MLP neurons of a small language model. Each row is named by its layer, matrix (up: input weights; down: output weights) and neuron, and shows model dimensions 80-207. Each number is 128 + 24 x the weight over its row's rms, rounded and kept within 0 to 255.
After each neuron's rows is what it responds to, as a language model described it from the Wikipedia text at the highest values.

L6.up1786 [110  90 162 172 164 113 151 113  60 156 191 148 124 147  86 132 134 142 162 120 108 157 131 141 132 143 136 168 124 142 158 115 138 120 133 102 133 134 116 121 176 102 113 128 128 118 144 106 124 127 150 109 106 141 166 128 106 181 151 153 159 122 135 157 106 143 126 120 142  96 155 145 112 138 164 150 140 171 164 123 125 130  92 162 150 116 108  90 150 125 142 118 113 165 102 160  68 128 144 100  98 122 132 107 106 106 101 145 129  96 150 125 137  77 125 114 171 130 128  95 172 104 100 118 142  94 130 150]
L6.down1786 [140 130 177  97 158 115 144 119 128 148  61 130 136 113 117 106 122 124 121 129 121  94 155 136 130 141 130 103 195 113 156 116 144 147 132  99 153  85 112  97 120 149 123 166 114 100  94 135 137 161 140 141 109 109 131 121 144 125 146 120  95 142 125 126 138 118 166 163 109 151 151 143 127 136 121 138 122 101 112 175 136 132 116 103 143 139 109 163 101 115 119 134 122 145  94 137 125 136 118 148 135 123 124 153 156 163 157 158 175 113  92 111  91 186 167 113  97 123 125 139 126 181 126 128 187 143 151 138]
Responds to: Buildings and locations. Location words in descriptions of places and buildings, especially "in"/"at" after located or established, and facility nouns like residence, center, plant.

L6.up1151 [138 163 152 110 111 147 128 132 152 141 156 123 123 116  67 119 154 109 113  82 149 136 130 147 146  96 130 148  99 132 120 156 136 124 109 130 190 145 148 137 161 139 158 139 144  89 149 121 107 145 132 138 138 154 152  90 137 143 149 134 160 111 132 137 135 129 117 161  93 129 161 122 118 133 126 115  97 106 113 118 126 125 120 124 140  99 151 177 122 135  99 127  45  94  74 127 127  93 156 133 133  98 122 151 148 123 125 127 165  93  98  88 105 115 117  80 150 134 131  95 164 144 124 164 126 130 126 125]
L6.down1151 [ 97 134 154 166 117  97 128 144  94 121 107 169 157 115 132 115  81 145 147  98 149 112 122 140 148 169 141 130  75 140 148 152 114 102 171 151 132 130 163 128 124 102  91 123 131 139  88 143  82 120 116 152 111 147 116 123 124 119 154 139 113 133 137  93 157 147 111 119 154 146 114 105 109 121 111 141 154  91 129 136  72 161 124 125 130 128 158 109  98 154 146 155 122 129 166  93  73 113 113 139 117 158 125 125 141 110 153 120 109 167 140  63  98 151 135 148 141 127 133 148  92  89 122 186 115 119 164  51]
Responds to: Number ends and sentence closers. Final digit of comma-grouped large numbers (50,000, 175,620, 1,322) and sentence-ending periods, quotes or parentheses; weaker on mid-name word pieces.

L7.up2107 [129  99 119 113 110 136 144 146 136 134 121 132  96 149 107 125 151 131 135 110 114 147 171 138 131 128  96 152 124 113 152 154 110 179 121 149  84  96 119  83 147  91 154 109 159  98 135 123 127 170 147 167 156 121 126 154 164 150 125  70 110 167 178 153 110 117 163 126 104 118 134 109 136 108 137 142 107  67 105 116 130 120  91 125 128 171  88 117 150 137 135  96  73 137 141 120 149 119 147 194 160 139  86 125 172 122 169 112 125 122 102 122  85 114 126 120 131 140 155 126 188 134 136 149 120 107 123 120]
L7.down2107 [135 138 127 122 111 166 150 131 118 129 129 137 128 178 131 126 147 119 118 100 133  97 134 110 118 124 135 160 120  79 128 109 155 116 108 118 135 128 129 130 152 121 140 108 121 127 120 115 136  98 119 110  99 127 155 114 131 127 117 142 129 120 118 148 145 128 134 114 121 129 132 123 114 142 120 127 126 110 137 144 129 114 112 124 156 117 137 109 119 171 111 142 148 140 116  99 112 111 133 122 128 122 132 113 139 114 137 115 135 150 128 116 102 106 145 139 134 113 125 151 142 130 150 175 148 136  98   0]
Responds to: Segment-ending punctuation. Tokens that close a sentence, title, or table cell, such as periods, closing parens or quotes before a pipe, and row-start pipes or dashes.

L6.up490 [124 122 137 131  74 134 119 123 119 146 197 177 128 156 145 100 147 136 170 126 192 119 167  95  98 146 129 151 128 195  81 119 142 107 128 132 126 141  98 102 149  72 142 140  61 127 134 109 129 140  62 127 127 138 117 206 118 122 127 125 119  86 139 146 150 124 118 130 101 158 126 120 118 130 126 145 159 154 108 108 138 113 125  98 114 154 123 144 161  87 178 102 164 105  99 115 140 129 120 162 137  95 148 138 121 137 109 155 104 122 130 100 127 138 134 103 107  93 101 137 119 142 123 117 151  92 141 125]
L6.down490 [134 117 154 102 168 141 163 152 114 164 118  90 119  88  65 145 130 106 126 136 106 117 132 133 107 105  84 152 109 111 138 121 141 121 125 126  91 104 148 158 105 156  93 128 189 173 126 101 129 144 150 171 110 139 117 110 125  97  96  96  91 131 127 116 127 131 160 138 118  97  82 157 182 146 157 153 174 124 110 127 144 123 116 113 119 124  98 138 140 146 117 106 116 142  96 125 160 133 161 130 152 150 166 159 139 156 155 102 144 130  98 117  97 140 151 162 148 159 158 120 135 108 162 136 160 117 117 134]
Responds to: Object after transitive verb. The first token of a verb's direct object, usually the, his, him or their, especially after causative or reporting verbs such as made the, calling the, tells him.

L5.up1803 [126 126 159 132 137 114 129 152  94 159 142 119  98 140 104 129 107 108 100 151 145 112 153 129 131 163 128 186  86 124 112 176 153 150  79 124 132 111 115 114 200  91 186 119  55 100 126 120 162 128 153 149 105 100 133 132 151 157 126  76 134  87 119 113 152 126  92 143 146 136 106 150 104 113 127 157 137 161  98 104 156 122 131 118 103 127 120 142 103 136 145 134 102  99 135  71 146 107 118 136 107 134 148 188 128 105 117 144 120 150 151 107 106 107 136 128  98 124 129 125 108 137 147 153 135 112  74 123]
L5.down1803 [ 81 116 105 141 132 149 117 110 110 165  85 150 158 154 103  85 122 153 132 126 141 119 166 147 152 150 167  90 134 156 157 132 110  69 102 117 127 144 113 123 119 181 111 126  96 114 119 135 120 159 140 158  88  87  82 150 152 144 127 170 166 130 130 140 151 118 119 129 103 151 158 123 163 119 120 168 122  69 145 156 123 119 145 113 171 135 159 121 138 169 119 119 111  91 107 143 130 151 130 133 155 122 120 136 108 111 121 124  98 109 136  95 139 134 125 124 135 133 143  86 122 135 171 149 167 121  93 107]
Responds to: Time phrase endings. Final token of a time or date phrase that opens or bounds a clause, such as the s in since the 1960s, the 03 in since 2003, or until the end of that season.

L5.up2481 [111  99 137 111  85 130 108 157 151 129 164 102 131 142 117 104 104 117 145 151 152 133 172 141 124 137  60 182 117 161  97 135 119 125 121 123 134 142 109  94 220 125 144 126  94 153 161 135 188 147 101 120 187  96 116 140 122 101 115 128 173  92 166 134 163 147 132 164 116 114 137 173 122 167  97 113 131 171 117  93 144 104 122 140  79 102 119 132 129 101 142 143 121 137 153 161 137 128 145 137 101 136 144 119 103 180 177 111 109 104 120 114 137 115 135 102 135 119 101 161 137 133 116  86 162 121  72 130]
L5.down2481 [169 159 104 119 122 157 115 112 179  89 133 143 132 139 135 113 120 131 126 140 156 113  75 129 134  99 100 150  84 115 129 113 110 141 151 169 112 173 142 146 122 148 148 125 121 108  76 162 115 106 143 122 112 125  98 119 170 147 127 134 133 147 155 135 103 121 153 112 123  89 125 159 139 145  99 153 127 112 108 153 151 131 116 150  90 118 121 166 102 139 132 168 100 126 146 126 116 156 109 118 152 128 130 129 146 110 145 100 129 164 119 139  93 140 115 140 169 154 171 130 145 133 140 133 149 121  82 123]
Responds to: Infinitive "to" after nouns. The infinitive marker "to" right after a noun, adjective or verb, above all "the first X to", as in "first athlete to", "ability to", "failed to".

L7.up2179 [123 121 179 108 109 102 141 157 119 142 136 101  97 152 129 132 132 126  99 139 170 117 179 127  60 151 133 138 130 101 109 163 136 144 116 146 120 171 125 133 204 124 143 128 141 114 141  83  99 120 164  81 130  99 146 162 124 174 162 113  98 105  83 125 154  88 121 120 172 115 168 156 107 116 116 145 131 151 123  72 116 164 133 119 118 139 141  97 145 138 141 148 136 103 145 125 111 151 107 127 152 158 157 124 132 180 126 118 123 136 119 150 138 150 118 109 136 128 119 131 140 100 117 163  78 105 106 150]
L7.down2179 [157 139 106 166 156 119 124 135 166 108 123 110 109  99 113 114  86 132 114 130  89 145 141 139 153 141 120 100 126  90 147 145 115 144 108 120 171 113 147 119 131 112  92 129 109 147 118 153 108 133 142 126  92 120 151  93  87 121 128 140 154 148 117 140  91 126 150 126 129 135 102 124 136  99 104 154 127 150 162 101  90 121 140 160 125 109 144 149 135 127 114 138 120 132  81 119 176  85 145 174 128 139 146 106 143  78 108 165 176  88 129 126 140  94 154 138  90 135 161  98 119  94 124 156 135 168 164  84]
Responds to: Sentence-initial adverbial endings. Final token of a sentence-opening time or place phrase, just before the main clause, e.g. From 1969, In severe cases, Early in the 17th century.

L6.up719 [138 110 115 100 147 120 116 126 104 117 190  69 139 130 120 123 113 126 107 125 112 133 167 113  88 173 115 174 117 122 156 170 100 135 106 132 155 112 119 154 165  88 110 154 128 127 135 133 119 153 131 116 113 121 147 160 154 111  90 124 153 149 141 127 196 160 103 125  91 138 143 156 115 130 115 126 111 136 135 127 178 110 132 103 121 138 121 151  93 121 119 120 126 121 140 101 111 143 135 137 139 133 144 165 114 141 112 118 132 126 123  88 101 149 148  87 117 133  95 113 147 102 148 139  92 105 123 169]
L6.down719 [151 142 138 163 107 135 132 165 113 111 142 126 146 129 116 101 108 112 110 141  78 119 154 179 117 126 146 106  99 133 165 164  89 115 132  87 135 123 167 105 120 141 131 145 130 111 135 109 163 127  94 107 118 119 139 170  87 115 129 130 163 114 158 130 105  87 167 153 127 154 157 161 160 158  99 141 111  95 160 117 114 164 134 135 167 119  85 133 117 131 119 115 129 161  57 130 142 116 131 114 174 136 126  83 120 144 160 159 121 153 121 129 139 102 114 152  77 127 112 126 150 145 132 157 137 163  69 129]
Responds to: Completed adverbial frame phrases. Final token completing a time, place or discourse adverbial phrase, often year digits or commas: in 20'13',, the following 'year', in 'fact', Ult'imately'.

L7.up1784 [ 93  95 139 163 143 122 136 153 103 127 125 116  89 146 105 135 103  99 189 109 122 117 163 168 143 137 159 189 134 115 117 105 156 132 110 102 182 133 177 152 140 124 150 101  89  87 126  88  89 125  86 100 135 122 140 112 100 107 172 133 137 148 157 148 173 107 117 144  95 141 126 126 117 112 112 109 130 129 119 130 128 121 162 129 123 150 133 137 119 125 138  99  70 116 113 133 151  85 131 104 161 123 159 137 101 130 161 126 167 145 111 144 101 114 141 141 156 124 114 155 153  85 128 135 133 149 123 146]
L7.down1784 [ 71 115 136 147 132 118  90 118 119 194 129 132 122 129 107 111 124 122  94 130 175 128 141 134 118 143 144 125 102 146 170 125 122 169  98 135 142 104  91 139 126  94 161 123 107 151 159 124 147 101 147 147 144 148 151 130 142 154 145  99 157 107 122  79 134 167 108 135 110 128 189 132 112 129 142 122 106 114 144 158 116 181  71  97 171 111 123 100 175 139 126 136 133 144 177 155 148 131 106 127 102 138 118 151 109 148 105 154 135 133 115 139 143 154 111 140 128 143 112 103 111 118 113 124 153 107 135 123]
Responds to: Institution and facility nouns. Head nouns naming institutions or facilities that end a proper name or noun phrase, e.g. School, Museum, Academy, depot, office. Weaker hits are final word pieces completing a word, such as masc-ot, Sum-g-ayit, hosp-ice.

L7.up2336 [118 140 110  91 158 141 130 135 134 108 140 136 116 159 127 170 133 117  84 129 111 124 156 129  83 105 127 108 153 105 130 125 138 168 131 134 118 123 125  80 139  90 165 125 169 137 160  92 149 121 127 166 120 129  92 127 149 120  80 107 103 166 156  94 177 149 146 126 126  99 122 131 129 121 130  84 165 117 123 127 123 101 135  72 119 141  91 104 146 111 149 148  78 124 151  95 126 161 111 129 103 126  99 140 141 148 103 144 107 120 126 110  83 104 169 150 108 154 103 150 112 132 147 145  99 122 136 169]
L7.down2336 [110  98  75 125 158 131  93 123 160 133 147 143  97  99 111 122 155  97 117 163 169  99 100 115 157 151 134 134 111 106  93 165 118 123 132 159 118 160 140 120 122 120 126  75 142 123 113 110 154 121 150 111 160 137 126 179 139  92 132 174 117 141 113 100 120 134 172 137 112 130 102  98 148 108 178 128 127 169 147 145  97 157 166 146 105 164 146 156 174 122 110 139 115 115 156 117 121 126 146 115 141 153  76 170 125 102 107 164 135 133 116 119 112 143 127 163  96 105 123 104 149 125 120 109 154 160 183 114]
Responds to: Mid-word subword pieces. Non-initial subword fragments that continue or finish a longer word or name split into pieces, such as un in machine-gun, um in posthumously, ot in buckshot.

L5.up1880 [109 147 129  90 131 129 119 135 154 111 140  75 146 120 118 159 103 113 164 121 114 146 189 138 138  75 100 160 134 117  62 117  77 107 133 133 104 106 140  54 109 130 127 152 102 137 133  98 147 140 133 114 161 112  96 128 163 137 115 107 137 143 133 130 152 100 115 136 153 105 120 152 128 150 135 143 140 155  97  86 125 104 160 128 126 113 101 136 138 128 130 135 123 161 121 148  73 124 169 182 155 143 144 123 148 164 131 123 167 155 116 125  83 116 137 119 116 163 130 137 114 132 161 156 123 122 152 119]
L5.down1880 [166 128 110 128 123 169 118 155 174 169 148 109  86 133 142 106  83  88 128 125 145 179 140 139 138 161  74 108 132 118 151 141 124 148 115 113 148  87 154 147 129 132 162  90 133 110 154 157 161 128 138 134 131  85 119  99 127 111 162 158 134 113 156  96 116 109 148 119 131 131 150 128 103  80 113 124 157  99 108 148 108 115 116 127 146 165 151 163 121 186 114 144 119 150  88 133 129 115 100 131 138 141 122 124 160 151 130 112 145 120 153  98 115 112 134  48  88 141 171 106  92  64 128 146 129 149 112   0]
Responds to: Sentence-ending periods. Periods closing a full sentence in running prose, often with a quote or bracket, e.g. "score.", "fatigue.\"", "album."; also some "h"/"H" name pieces (Renshaw, Hooker).

L6.up1632 [125 151 142 117 129 156 134 159 153 136 118 135  97 152 111 161  74 136 119  86 119 118 151 143  68 135 133 137 143 133 119 137 145 148 123  73 122 120  75 122 103 114  87 120 131 118 142 113 127 110 127 160 141  90 151 145 181 126 129 114 127 141 170 156 166 158 142 105 156  91  69 154 143 127 106 138 106 142 144  99 100 116 152 133 100 162  93 140 133  96 152 123  76 146 101 131 126 117  90 136  87 158 136 117 172 147 106 116 166  99  89 130  85 163 146 147 113 108 109 134 110 128 135 150 121 122 128 113]
L6.down1632 [115 138 125 161 115 156  91 102 130 122 125 159 144 112 130 147 121 169 127 130 106 153 151 100 145 115 130 138 148 109 115  93 116 127  97  91 122 121 116 162  87 100  91 120 118 134 139  90 136 180 115 133  97 158 102 115 148 109 117 152 138 112 161 108 147 147 146 143 195 102 165 130 150  99 176 151 143 114 110 119 162 169 172 141 123 131 130 144 154 134 129 142 140 138 129 133  96  97 159 202 130 109 119 116 132 122 121 123 172 105 120 153 157 106 106 140 133 116 133 182 119 112 110 143 168 116 135 108]
Responds to: Word-completing second pieces. Final subword pieces that complete a word split after a short first fragment, often names, e.g. Bill-ie, Jack-ie, b-one, ph-one.

L5.up1213 [117 121 151 114  82 105  76  78 144 114 161 112 153 153 133 137 128 114 136 150 126 143 155 150 142 107 155 136 136 116  95 132  91  97 120 125 117 141 126 125 174  92 175 142 131  90 148 126 121  96  63 109 166 117 107  97 125 155 160 119 165 103 147 129 133 123  97 133 103 119 165  99 121 114 126 132 158 127 134 151 136 131 136  82 135 105  99 210 146 106 154 165 124 126  98 148 107  91 138 184 121 115 145 146 158 163 107 127 120 167 155 135 142 169 101  88 156 136 121 142 130 123 126 117 159 115 155 112]
L5.down1213 [171 133 137 137  99 160 108 162  84 146 136 121 154 112 121 126 168 153 130 138 147 139 152 127  86 127 120 135  74 144 138 157 131 169 150 125 129 109 129 151 123 152 111 128  85 123  99 153 114 136 159 115 109  94 112 138 134 159 147 111 128  97 166 179 112 108 143 156 153 139 118 138 127 126 158 168 126 128  95 121  77 157 113 147 159 135  87 168 138 128 134 121 165 133  85 104 139 134 139 123 127 116 147 101 108 147 143 134 124 106 174 148 120 113  84 110 103 142 161 123 102 117 125 120 140  96 128  83]
Responds to: Pre-complement function tokens. Tokens just before an expected object or value: colons after list labels (Saves:, Change:), the/a/of after verbs or without, sentence-final periods, mid-word pieces (under-t-ake, put-t-ing).

L5.up1839 [141  88 122 125 126 124 144 153 148  75 159 128 127 157 100 148  98 118 122 168 116 134 156 141 131 126  84 152 121  90 110 132 146 116 100 109  97 113  88 124 163 108 144 112 100 117 116 173  74 124 109 130 110 136 143  97 179 113  92 145 154 134 144 172 103 124 131 124 142 153 118 120 131 133 139 149 117 123 113 131 128  89 147 140 122 156 105 159 143 110 121 136 135 145 139 131 105 109 151 111 136 167 130 119 172 138 153 122 128 155 122 113 104 125 118 114 138 138 152 101 129  87 146 108 130  97 105 127]
L5.down1839 [131 148 191 140 136 147 119 115 147  87 107 115 120 121 154 172  87 122 105 113 117 124 142 119 141 123 124 102  83 143  95 183 135 158 172 101 118 119 156 161 163 161  97 135 132 140 125 149 167 177 162 138 128 145 125  96 131  76 123 122 171 132 108  94 153 156 129 161 109 153 172 167 122 111 145 115 124 144 129 130 133 161 148 104 120 114 124 128 153 126 139 134 155 147 147 181 143 145 171 120 119 123 102 143 125 125 162 165 139 107 128 157 154 137 128 118 144 117  65 179  99 194  99 140 109 140 141 111]
Responds to: Quote-initial h, list-line ends. Fires mainly on two unrelated things: a word-initial h right after an opening quote ("his", "having", "humpback"), and line breaks or closing parentheses ending list or stat lines ("Earned run average: 21.60", ISBN entries).

L6.up2077 [145 130 146 127 125 131 158 134 169 114 132 128 139 119 108 118 120 133 116 165 165 143 128  85 143 108  99 107 102 108 120 141 130 101 120 112 133 171 129 104 152 130 149  93 154 138 107 130 136 109  52 130 120 125 102 129 120  95  84 125 126 139 150 107 132 115 120 132 123 134 134 124 120 150 111 151  89 133 141 135 150 105  80 112 118  92 118 140 136 117 148 197 121 145 151 139 164 126 117  98 133 132 155 156 100 117 117 122 138 160 118 113 123 135 146 131 152 135 105 112 113 100 122 100 149 114 132 117]
L6.down2077 [130 152 148 119 138 138 168 107 121 129  85 134  95 151 140 163 155 117 166 109 114 127 126 115  99 124 125 106 155 100 153 155  99 146 109 103 136 145 109  99 126 122 112 126 166  95 118 119 159 160 172 136 135 166 122 140 152 128 141 175 136 137 147 121 130 105 132 132 134 146 135 181 103 140 144  97 154  95 120  82 111 147  83 121 146  98 130 112 112 102 105 154 110 146 150  95 106 126  81 155 109 164 118 162 119  98 145 125 130 134 135 175 104 137 109 148 142 168 161 112 153 156 152 131 100 139 130 180]
Responds to: Infinitive "to" after verbs. Responds to "to" after verbs or nouns of failing, wanting or trying, such as failed to, unable to, agreement to; weaker on word-final pieces of names and table cells.

L6.up2257 [162 185 153 124 122 145 108 138 134  82 170 140 123 118 120  96 158  92 118 106  94 155 143 146 151 163 116 201 138 131 133 140 143 128 160 135 124 149 103 125 175 101 139 117 108 119 166 101 148 136 111  74 142 102 158 146  89 143 115 114 141 176 157 174 157 116 121  88 135 134  95 159 142 107  80  93 126 125 120 143 101  90 141 158 131  88 116 126 124  95 187 123 126 140 124 117 107 137 155 183 126 138 113 140 115 124 117  97 140 152 129 144 132  78 126 123 131  93 134 104 147 140 116 114 101 129 110 124]
L6.down2257 [146 122 134 127 122 128 113 147 124 127 128  95 105 138 132 101 111 123 140 138  96 111 115 174 144 150 118 146 118 139 119 138 140 128 152 105 131 123 108 108 146 131 103 102 122 141 124 110 146  95 146 148 122 125 157 154 126 129  91 145 159  99  80 155 151 119 106 119 121 111 124 114 140 115 144 117 131 104 185 147  98 155 113 159 141 100 103 140 128 138 135 114 135 133 134 208 167 160 155 126 166 113 154 123  95 112 105 122 129 134 118 135 144 158 102 157 118 113 130 104 134 129  86  99 136 123  78  60]
Responds to: Predicate head before object. Verb endings and prepositions that open a predicate and expect an object next, like cross-ing, through, includes, plus table-row-initial pipes.

L5.up1194 [123 138 140 168 145 123 139 126 149 131  92 168 127 136  91 171 148 124 169 108 136 134 139 130 126 167 101 177 161 156 160 146 122 101 119 107  91  77 117 129 148 169 123 171 124 131 132 112 135 119 144 135 161 150 153 151 106 122 149 133 154 137 103  86 110 116 119 125 107 119 133 156 132 117 160 122 120  70 146 116 149 174 115 131 128 119 153 117 195 126 100 123 136 171 111  89 139 113 143 113 122  87 163 138  70 142 139 124 154 151 158  98 138 121 149  94 162 176 113 132 142 145 115 139 111 139 149 128]
L5.down1194 [112 107 146 177 169 137 129 119 125 119 137 148 163 146 130 119 121 135 125 108 190 150 159 113 102  75 128 132 111 126 151 120 132 110 117 142 140 176 168 158 156 132  88 127 171 130 151 108 141 112 114 120  89  77 171  85 170 118 101 138 131 140 148 142 130 102 179 131 132  85 117 128  76 164 124 126 153 120 138 165  90  92 132 111 136 125 125  93 150 138 152 169 112 108 163 102 123 115 146 149 127 162 142 131 104 125 113 145 151 111 109 124 113 116 104 164 118  91 120 199 180 165 138  93 191 121 139 145]
Responds to: Built facilities and land use. Word pieces completing nouns for buildings, facilities and land use in local-history or town descriptions, such as residential, rooms, water treatment plant, reservoir, courthouse, crop.

L7.up2003 [100 152 134 139  88 146 101 134 148 115 140 129 158 132 107 138 125  87 141 123 103 148 125 101  92  80 157 158 163 137 132 116 129 130 113 123 129 106  90 106 137  88 138 125 104 151 103 124 131  79  88  70 152 105  94 149 137 152 103 106 114 105 176 178 147 120 114 126 129 109 135 107 112 111 150  87 118 139 109  90 128  97 108 101 106 157 170 108 139  92 119 129 164 101 144 131 133 110 165 131 159  89 108 138 136 143 110 126 129 165 130 105 138  91 135 167 140 115 116  93 126 116 144 131 149 105 164 115]
L7.down2003 [113 113 140 144 148 125 136  78  72 133 170 138 138 111  89 110 151 137  90 111  99 137 113 133  90 134 148 114  96 140 110  96  79 128 110  96 176 146 140 174 128 122  63  87 134 123 111  98  99 126 122 127 101 131 156 143 111 142 146 108 108 109 121 116  86 119 117 135 100 127 124 167 129 135 139 176 181 118 116 163 149 139 125 123 104 123 134  98 164  98 137 104 116 135 134 165 120 104 125  99 148 126 114  82  94  92 135 117 162 151  82 120 125 123 145 126 161 145  97 118  96 132 145 126 124 164  78 163]
Responds to: Coupled and name continuations. Fires most on "pl" completing coupled/coupling after "cou", and on first pieces of surnames after first names (Mark K-, Roy L-, John G.); weaker on "to", "and", "the" continuing a phrase.

L7.up1017 [101 141 156  95 121 123 115 151 155 153 141 129 160 157 130 156 164 138 111  96 122 156  81 124 134 121  80 188 156 145 104 117 150 110 133 124 150 114  99 131 172 128 128 137 136  88 126  73 139  92 127  92 110 137 102 165 120 114 146 125 175 162 135 146 111  92 116 123 158 124 143 145 161 125 146 120 144 142 186 113 117 147 133 158 105 105  80 128 133 126 140  97  91 136 113 143 166 100 112 143 143 120 112 116 122 118 126 134 120 118 161 112 138 148 122 127 143 106 115 109 120 137 144 148  98 110 109 128]
L7.down1017 [110 142 125 161 147 122  89 101  62 158  89 126 100  89 145  87 117 164 113 140 158  78 151 129 169 155 153 110 129 126 140 131  90 118 129 149 141 132 154 125  87 121 148 140 131 127 121 118 112 125 147 105 112  91 122 107 105 171  83 187 135 144 110 113 104 152 150 103 122 105 127 104 156 109 131 130 108 155 115 109 134 160  99 108 147 147 101 166 137 146 106 116 132 144 151 126 168  82 143 160 133 151 101 112 108 142 164 150 120 107 174 127 134 115 115 127 132  86 114 127 137 114 130 132 125 136 139  54]
Responds to: Head before an object. Prepositions and transitive verbs, or their final word piece, that are about to take an object, e.g. "opposite", "walked into", "joined the".

L5.up543 [138 167 151 117 155 116 157 149 124 104 126 128 128 136 148 115  83  92 125 107  99 151 130 105  95 110 123 151 179 141 107 136  97 168 115  96 106 140 100 134  94 130 101  88 155 118 119 116 123 130 113 156 158  99 168 148 163 129 128 112 131 145 176 143 116 134 123  78 145 131 139 146 144 132 149 112 109 156 160  82 143 106 125 108 148 173 131 135 100 138 106 130 122  89 152 144 144 147 149 159 154 145 114 147 108 107 136 102 124 119 129 121  78 126 152 149 179 119 149  93 108  91 164 130 110 123 115 139]
L5.down543 [163 158 110 146 131 181 157 157 122 158 110 133 107 172 114 131  88 171 153 139 103 140 137 147  85 149 114 155 106 157 140 115 122 108 154  84 135 159 148 117 127 112  85 158 127 118 139 150 107 115 166 152 134 133 179 136 102 135 124  98 110 149 130  96 150 158 144 113 187 140 134 145 128 148 123 165 132 154 103  86  89 131 132 111 113 118 111 110 153 139  98 115 149 130  75 125 145 104 151 124 152 125 164  83  78 145 144 159 160 109 109  87 105 117 154 145 140 172 114 142 126 164 180 130  70 120 132 120]
Responds to: Mid-word name fragments. Middle or final subword pieces inside proper names and rare words, mostly personal and place names, as in Os-age, Las-se, Cal-he-ta, Soph-ie.

L5.up2233 [109 129 150 105 133 124 144 132 140 120 103  93 108 134 101 102 142  86 157  62  99 158 162  99 137 143 104 177 130 121 143 169 134  95 127 143 122 116 118  94 131 131 132 130 162 122 118 101 124  99 106  87 148 113 182 134 127 147 121 110 182 127 149 132 161 133 133 131 162 130 103 155 155 131 106 116 114  81 161 104 111  78 141 122 151  89 109 104 109 122  70 145  82 125 149 159 129 135 132 121 141 128  93 116 126 145 134 169 137 139 111 118 114 143 129 141 157 115 151 138 139 127 169 151 107 117 163 125]
L5.down2233 [165 102 141  98 151 127 125 166 146 133 119 117 100 130 136 122 140  97 139 156  99 134 128 138 153 165 110 139 142 124 154 144 112 153 126 131 141 156  74 133 131 173 168 168 140 120 129  99 176 120 160 124 118 115 142 144 113 107 115 147 165 100  88 172 138 121 147  93 150 128 134  92 135 126 128 167 102 106 140 160 120 150 102 148 158  92 129 107 114 128 155 150 139 129 161 124  96 140 106 127 140  97 137 140  86  78 132 129 135  79 163 107 158 135 123 167 111 147 123  90 145 113 121 103  67 127 106 110]
Responds to: Transitive action-verb completions. Final word pieces completing action verbs, often after to, that expect an object, such as overs-ee, investig-ate, irrig-ate; also of after action nouns like siege of.